Weights of a small transformer language model.
Size: 14 layers, width 768, 6 heads of 128, vocabulary 8192, 105M parameters.
Architecture: rotary positions, attention and MLP in parallel, capped logits.
Training: 903M tokens, 9490 steps.
MLP neurons of a small language model. Each row is named by its layer, matrix (gate and up: input weights; down: output weights) and neuron, and shows model dimensions 32-159. Each number is 50 + 10 x the weight over its row's rms, rounded and kept within 0 to 99. A neuron's up and down rows have the sign that makes its largest values positive.
After each neuron's rows, "fires after" lists the tokens most often just before its 100 highest values on Wikipedia text that the model never trained on.

L3.gate579:48 54 59 60 45 59 47 71 66 74 44 49 46 60 51 40 44 33 54 53 49 59 47 52 56 34 56 56 49 44 33 37 49 52 39 54 60 53 48 57 62 45 58 63 66 48 50 59 51 43 40 38 58 50 68 36 45 58 53 20 50 52 40 66 31 46 57 40 47 57 59 39 58 50 48 49 66 45 49 46 63 54 62 47 63 40 52 44 48 72 46 49 52 73 41 56 46 62 48 51 64 58 38 45 43 58 48 61 55 41 65 40 53 44 43 47 47 74 51 52 57 30 48 55 47 60 52 55
L3.up579:35 37 31 53 55 46 63 43 37 51 50 45 60 54 52 46 41 30 54 40 63 43 47 51 50 43 46 60 57 55 46 39 54 40 53 46 54 50 74 54 32 43 48 72 34 56 56 38 60 41 59 49 43 60 77 48 56 61 51 40 63 36 38 22 62 43 25 55 43 51 51 64 48 60 46 61 52 39 51 53 54 56 35 62 43 52 64 48 40 25 50 47 52 60 54 55 36 58 44 51 65 33 60 43 63 57 58 55 56 66 57 37 44 33 50 53 56 56 47 57 52 51 42 59 37 68 56 41
L3.down579:45 52 37 47 53 51 58 50 57 38 54 74 34 60 67 34 33 42 53 46 48 53 42 58 50 53 69 49 54 68 57 40 63 68 32 43 63 54 37 47 39 60 43 63 57 48 46 55 42 59 57 59 48 50 53 46 40 56 54 50 54 55 51 47 51 51 59 46 63 52 38 69 67 56 47 50 13 36 45 43 64 67 43 58 39 47 45 52 34 60 49 44 49 43 49 39 70 67 41 52 36 53 41 64 42 62 53 73 48 49 49 41 49 27 54 61 42 50 59 45 26 30 64 74 58 53 40 57
fires after: " ", "s", "S", " ("

L4.gate799:51 57 53 54 58 55 59 38 52 48 46 48 57 57 46 51 69 45 44 60 61 43 36 53 58 66 61 69 45 48 44 20 51 61 36 51 49 64 56 34 39 67 37 48 38 39 50 45 42 54 60 45 48 52 59 40 63 47 45 54 61 45 50 46 56 41 53 52 53 57 56 59 54 49 39 60 58 64 42 62 25 52 38 16 55 54 64 35 58 49 66 49 54 31 38 55 62 51 52 49 52 45 61 54 47 50 51 58 53 52 70 61 64 56 52 56 46 42 69 36 30 49 37 39 57 53 57 57
L4.up799:45 30 42 35 36 68 50 57 39 64 61 59 64 56 42 45 41 48 44 49 45 34 59 40 47 61 46 52 71 64 46 38 45 50 57 51 57 33 63 44 62 66 58 48 51 51 52 45 62 50 40 56 21 51 59 53 67 46 49 51 39 52 36 68 45 49 66 41 67 52 43 50 47 51 43 49 43 59 31 58 52 64 45 84 36 63 52 52 36 52 48 36 55 51 49 51 70 31 48 61 55 51 58 44 58 50 56 57 61 51 57 59 52 69 40 46 42 47 38 48 56 64 52 50 54 51 55 54
L4.down799:51 61 35 49 66 58 38 59 53 55 69 68 47 37 57 56 41 48 42 38 67 54 54 61 46 45 49 60 27 47 70 46 71 49 48 46 34 61 49 49 50 48 64 52 40 33 52 50 40 57 59 61 62 54 56 57 53 56 39 44 52 51 55 42 45 38 65 48 37 42 51 61 56 43 61 69 47 41 60 56 43 37 53 39 56 42 55 39 81 43 42 63 52 49 76 32 48 52 43 47 67 53 41 40 30 47 45 70 62 36 56 48 54 26 46 51 44 60 45 45 49 43 45 50 55 47 56 55
fires after: " ", " the"

L4.gate235:37 46 54 38 56 51 47 53 33 50 49 55 25 47 49 45 40 31 54 54 56 59 52 51 47 54 53 59 55 61 40 47 51 53 52 48 60 80 48 43 51 49 49 68 54 55 40 54 70 49 53 48 58 50 38 62 45 66 41 54 50 58 30 40 43 59 39 33 44 65 52 51 48 45 42 53 53 55 46 59 44 23 48 54 52 40 60 43 48 57 36 41 59 48 39 59 64 48 37 50 56 33 35 44 38 45 42 59 48 45 53 32 35 31 60 56 38 42 55 52 30 52 47 44 38 51 28 42
L4.up235:50 53 50 42 54 56 41 46 54 58 58 54 49 42 47 61 37 42 39 53 42 51 58 48 38 56 49 32 39 41 60 50 47 58 48 54 27 42 52 54 47 46 48 48 63 62 42 40 40 32 53 66 37 56 52 41 39 48 66 58 32 70 53 48 63 53 42 38 42 34 58 46 61 33 56 34 51 58 36 48 59 46 39 52 43 55 45 57 48 58 37 55 34 46 51 43 56 48 45 55 35 51 45 36 41 53 34 56 49 44 50 58 64 40 24 63 53 47 56 46 50 55 49 47 50 54 42 66
L4.down235:50 54 49 47 56 61 61 48 47 56 24 49 44 48 46 47 35 46 43 50 48 44 53 42 55 50 35 69 54 47 58 57 43 57 47 54 51 66 52 37 54 48 43 45 46 47 58 43 70 46 22 36 40 49 49 42 50 45 51 52 36 64 50 23 54 59 16 46 51 48 44 37 43 58 39 56 46 59 48 52 65 50 49 50 51 55 58 25 25 58 42 41 44 39 47 59 40 61 58 57 51 66 59 65 38 33 51 61 39 45 40 55 50 55 40 41 72 44 45 49 60 58 45 72 67 30 44 45
fires after: " ", " (", "5", "4", "0", "9"

L4.gate400:51 57 45 40 46 48 37 54 41 43 54 33 40 42 57 52 38 47 41 70 50 48 32 44 49 53 47 48 50 32 43 45 53 28 53 45 64 50 45 52 52 58 50 68 60 39 80 54 61 44 43 31 60 57 31 50 49 49 50 38 37 56 51 47 37 40 61 45 28 52 56 40 52 40 52 58 37 43 49 46 47 38 51 50 60 46 49 56 62 70 55 36 44 50 61 55 52 36 48 44 38 47 39 34 33 58 54 43 40 41 54 73 33 57 56 62 48 71 39 35 53 46 53 34 53 47 47 55
L4.up400:40 40 46 61 42 56 24 58 55 54 41 41 64 46 49 42 53 55 50 67 56 52 40 62 88 29 42 51 45 38 56 51 61 43 43 48 44 49 46 61 70 59 58 71 43 36 45 49 53 62 72 55 73 50 47 47 49 54 43 68 50 64 51 67 56 65 63 51 38 56 49 46 56 39 48 64 50 45 26 52 33 51 43 58 67 51 63 53 48 68 47 47 57 45 33 42 38 50 59 49 50 65 54 58 52 60 57 41 38 38 62 54 56 54 46 51 37 63 71 63 54 61 44 47 50 56 27 48
L4.down400:52 53 44 34 48 63 50 42 36 51 41 46 40 46 50 67 32 58 47 72 43 40 49 55 70 31 63 56 41 52 47 41 36 46 49 53 50 49 57 31 52 29 51 61 35 66 42 40 50 53 57 46 54 59 47 48 67 55 55 49 48 59 60 45 40 57 46 36 43 45 61 49 57 45 46 52 59 36 44 43 47 52 55 63 47 54 61 52 56 56 49 48 41 47 63 46 67 58 30 43 46 42 52 40 37 67 49 41 54 52 52 57 54 55 48 47 53 61 42 55 56 55 50 35 42 61 50 55
fires after: "1", "5", "4", "8", "6", "3"

L3.gate1518:40 51 48 61 46 51 54 56 54 29 59 42 48 45 33 50 62 46 57 47 55 46 41 47 62 41 50 56 58 41 43 62 49 40 43 65 39 44 50 56 53 40 42 51 66 36 56 33 37 49 40 34 55 59 41 53 30 57 52 49 52 37 62 56 68 45 66 60 54 54 51 48 43 46 30 60 48 53 29 40 53 57 47 65 67 43 46 45 51 37 51 43 58 34 58 52 38 55 56 43 57 24 38 16 70 62 53 49 43 56 44 46 51 65 62 44 50 46 49 40 55 61 56 50 55 40 57 35
L3.up1518:55 54 58 43 46 39 48 63 59 56 58 55 49 47 35 45 50 68 66 46 65 52 26 50 44 45 52 52 51 44 50 47 49 40 40 51 40 67 57 59 59 62 60 60 52 63 40 44 47 56 69 46 64 43 42 55 55 79 49 43 37 51 53 61 50 57 45 50 57 62 69 57 51 62 34 51 44 58 42 47 57 55 72 53 52 50 33 49 45 47 54 42 54 51 37 34 48 61 65 34 49 62 54 49 47 70 49 45 50 61 62 52 46 51 31 54 60 59 47 44 35 73 51 69 44 55 36 46
L3.down1518:48 68 51 51 70 21 48 43 42 55 53 52 37 50 54 71 53 57 26 49 47 51 43 67 57 48 61 44 44 59 60 54 54 60 37 48 40 50 37 52 58 56 51 33 60 56 52 48 57 46 60 37 61 49 57 53 40 50 52 70 60 47 49 48 39 72 43 50 52 47 55 58 57 57 58 36 65 58 59 53 43 48 57 53 54 41 58 54 53 48 54 40 54 38 44 52 49 49 55 53 40 48 65 30 64 53 49 40 64 46 43 49 66 38 59 38 48 65 33 51 56 67 57 56 35 62 52 61
fires after: "9", "8", "7", "6"

L4.gate1641:51 55 48 60 68 55 65 29 44 54 39 50 41 57 45 65 44 51 55 37 53 58 57 45 53 53 40 29 40 54 46 47 43 55 59 51 43 69 44 51 49 30 53 63 49 50 47 38 51 50 56 53 72 37 37 60 50 51 39 47 54 62 56 51 30 66 67 59 54 61 52 41 59 52 47 55 47 55 35 49 61 47 71 70 60 40 41 45 64 44 54 68 40 46 44 31 51 47 49 61 56 48 44 51 48 42 55 53 48 55 39 62 40 39 41 42 31 38 49 57 47 46 47 34 33 54 39 46
L4.up1641:46 45 49 46 37 66 45 53 44 43 67 50 38 44 61 59 30 42 58 51 45 44 64 36 41 40 39 50 56 57 72 52 58 45 48 61 43 69 45 40 43 48 70 44 45 42 45 58 48 37 48 28 28 53 34 47 19 48 63 61 51 60 38 37 56 47 52 64 60 51 60 53 66 39 72 45 40 64 45 49 55 38 45 66 67 44 39 54 60 63 51 45 53 63 67 49 54 42 52 75 51 39 50 56 32 46 45 55 52 44 48 53 51 62 52 56 62 52 59 49 45 42 56 63 38 56 48 42
L4.down1641:64 49 50 53 34 60 51 54 49 40 44 57 42 38 43 62 46 67 50 42 53 62 59 41 50 53 58 53 64 47 64 58 43 50 39 37 45 69 56 73 57 57 35 55 53 54 51 48 49 66 50 51 46 49 51 53 44 65 50 43 38 55 41 48 34 25 44 53 49 54 61 52 61 41 45 55 35 68 68 52 56 52 52 67 44 29 39 62 46 59 51 32 48 67 46 51 38 49 41 49 33 49 45 60 42 53 47 46 52 53 56 44 44 33 41 48 47 46 64 54 21 56 57 64 41 35 54 57
fires after: " p", " re", "5", " a", "4", "0"

L3.gate380:48 49 63 51 53 73 54 65 39 49 51 53 54 34 40 53 39 40 67 30 57 55 45 60 50 52 60 42 65 44 53 39 40 52 64 48 59 37 55 55 48 60 55 44 60 44 50 55 46 61 70 58 47 48 54 44 70 59 64 60 44 68 51 52 44 47 43 53 51 64 50 46 54 46 44 43 54 47 52 47 58 69 50 40 42 42 46 37 42 54 48 45 42 45 43 48 42 58 47 46 69 53 39 52 46 60 56 48 62 50 53 44 38 50 52 58 46 45 63 46 55 71 35 39 30 60 55 69
L3.up380:37 52 37 40 44 60 37 51 55 68 63 39 64 30 48 52 43 38 39 60 56 47 39 58 53 72 46 58 48 51 52 45 42 55 45 35 58 58 42 47 46 40 46 70 47 42 32 53 47 48 43 74 36 67 37 60 54 69 67 63 59 37 56 30 47 50 41 68 50 57 50 59 37 58 54 47 37 47 50 50 46 63 65 60 52 64 60 51 61 44 44 45 51 60 28 45 46 55 43 58 37 50 65 45 48 61 45 56 58 59 48 49 54 44 55 46 42 58 46 34 47 50 57 69 65 32 50 54
L3.down380:45 63 32 57 28 62 50 53 53 49 50 53 46 43 48 41 41 37 47 61 68 51 47 41 52 58 50 68 42 52 58 31 55 40 31 46 52 52 38 44 36 58 53 43 58 32 37 55 51 85 66 38 59 54 39 61 46 66 56 55 47 47 62 38 39 67 58 49 36 49 47 62 43 48 63 82 38 45 41 45 66 52 64 40 46 31 21 54 52 58 60 50 54 47 60 55 46 55 51 50 45 48 47 32 60 40 55 52 32 32 53 45 53 47 44 50 68 64 58 25 36 50 59 71 57 41 47 38
fires after: " ", " (", " the", " The"

L3.gate1397:48 39 39 45 51 42 52 35 42 61 38 42 50 57 56 63 33 43 50 51 67 48 35 47 57 54 56 49 38 67 55 44 47 49 53 66 64 39 65 45 48 42 44 54 37 52 58 61 58 50 48 53 43 36 59 49 64 49 45 45 52 41 49 44 39 43 41 51 44 54 68 56 56 59 54 51 58 50 41 60 44 49 41 38 48 63 46 56 54 49 53 43 42 36 57 36 26 52 47 38 46 64 50 65 43 49 68 49 48 51 54 44 50 36 45 40 54 56 61 64 40 32 33 45 66 46 47 48
L3.up1397:59 34 42 41 57 46 38 48 39 41 44 48 47 60 45 47 41 56 43 35 51 36 47 56 53 60 41 52 56 45 38 49 52 61 54 70 65 54 35 60 52 26 50 57 39 41 34 42 56 45 43 32 28 42 48 70 47 59 32 73 44 48 34 66 63 51 57 47 73 59 27 50 74 68 58 60 50 44 56 58 52 51 57 45 38 34 50 35 48 51 58 28 42 72 70 77 51 53 46 55 58 48 49 60 35 57 40 44 35 42 53 61 53 60 37 45 53 47 50 47 69 58 48 56 52 47 53 61
L3.down1397:54 60 40 54 35 48 64 43 65 51 37 26 54 45 37 65 47 51 51 58 46 55 51 51 48 47 55 57 48 61 54 48 38 54 42 61 38 40 43 53 56 62 59 52 46 61 60 58 46 47 71 54 50 44 61 44 46 36 50 46 69 43 64 49 31 70 56 42 16 51 71 65 37 47 53 43 55 48 40 52 41 49 37 41 41 57 55 57 55 40 38 53 52 56 37 22 54 51 58 43 52 62 48 37 61 33 58 74 51 48 55 37 49 31 56 54 58 53 63 45 47 34 51 44 54 49 46 48
fires after: " ", "."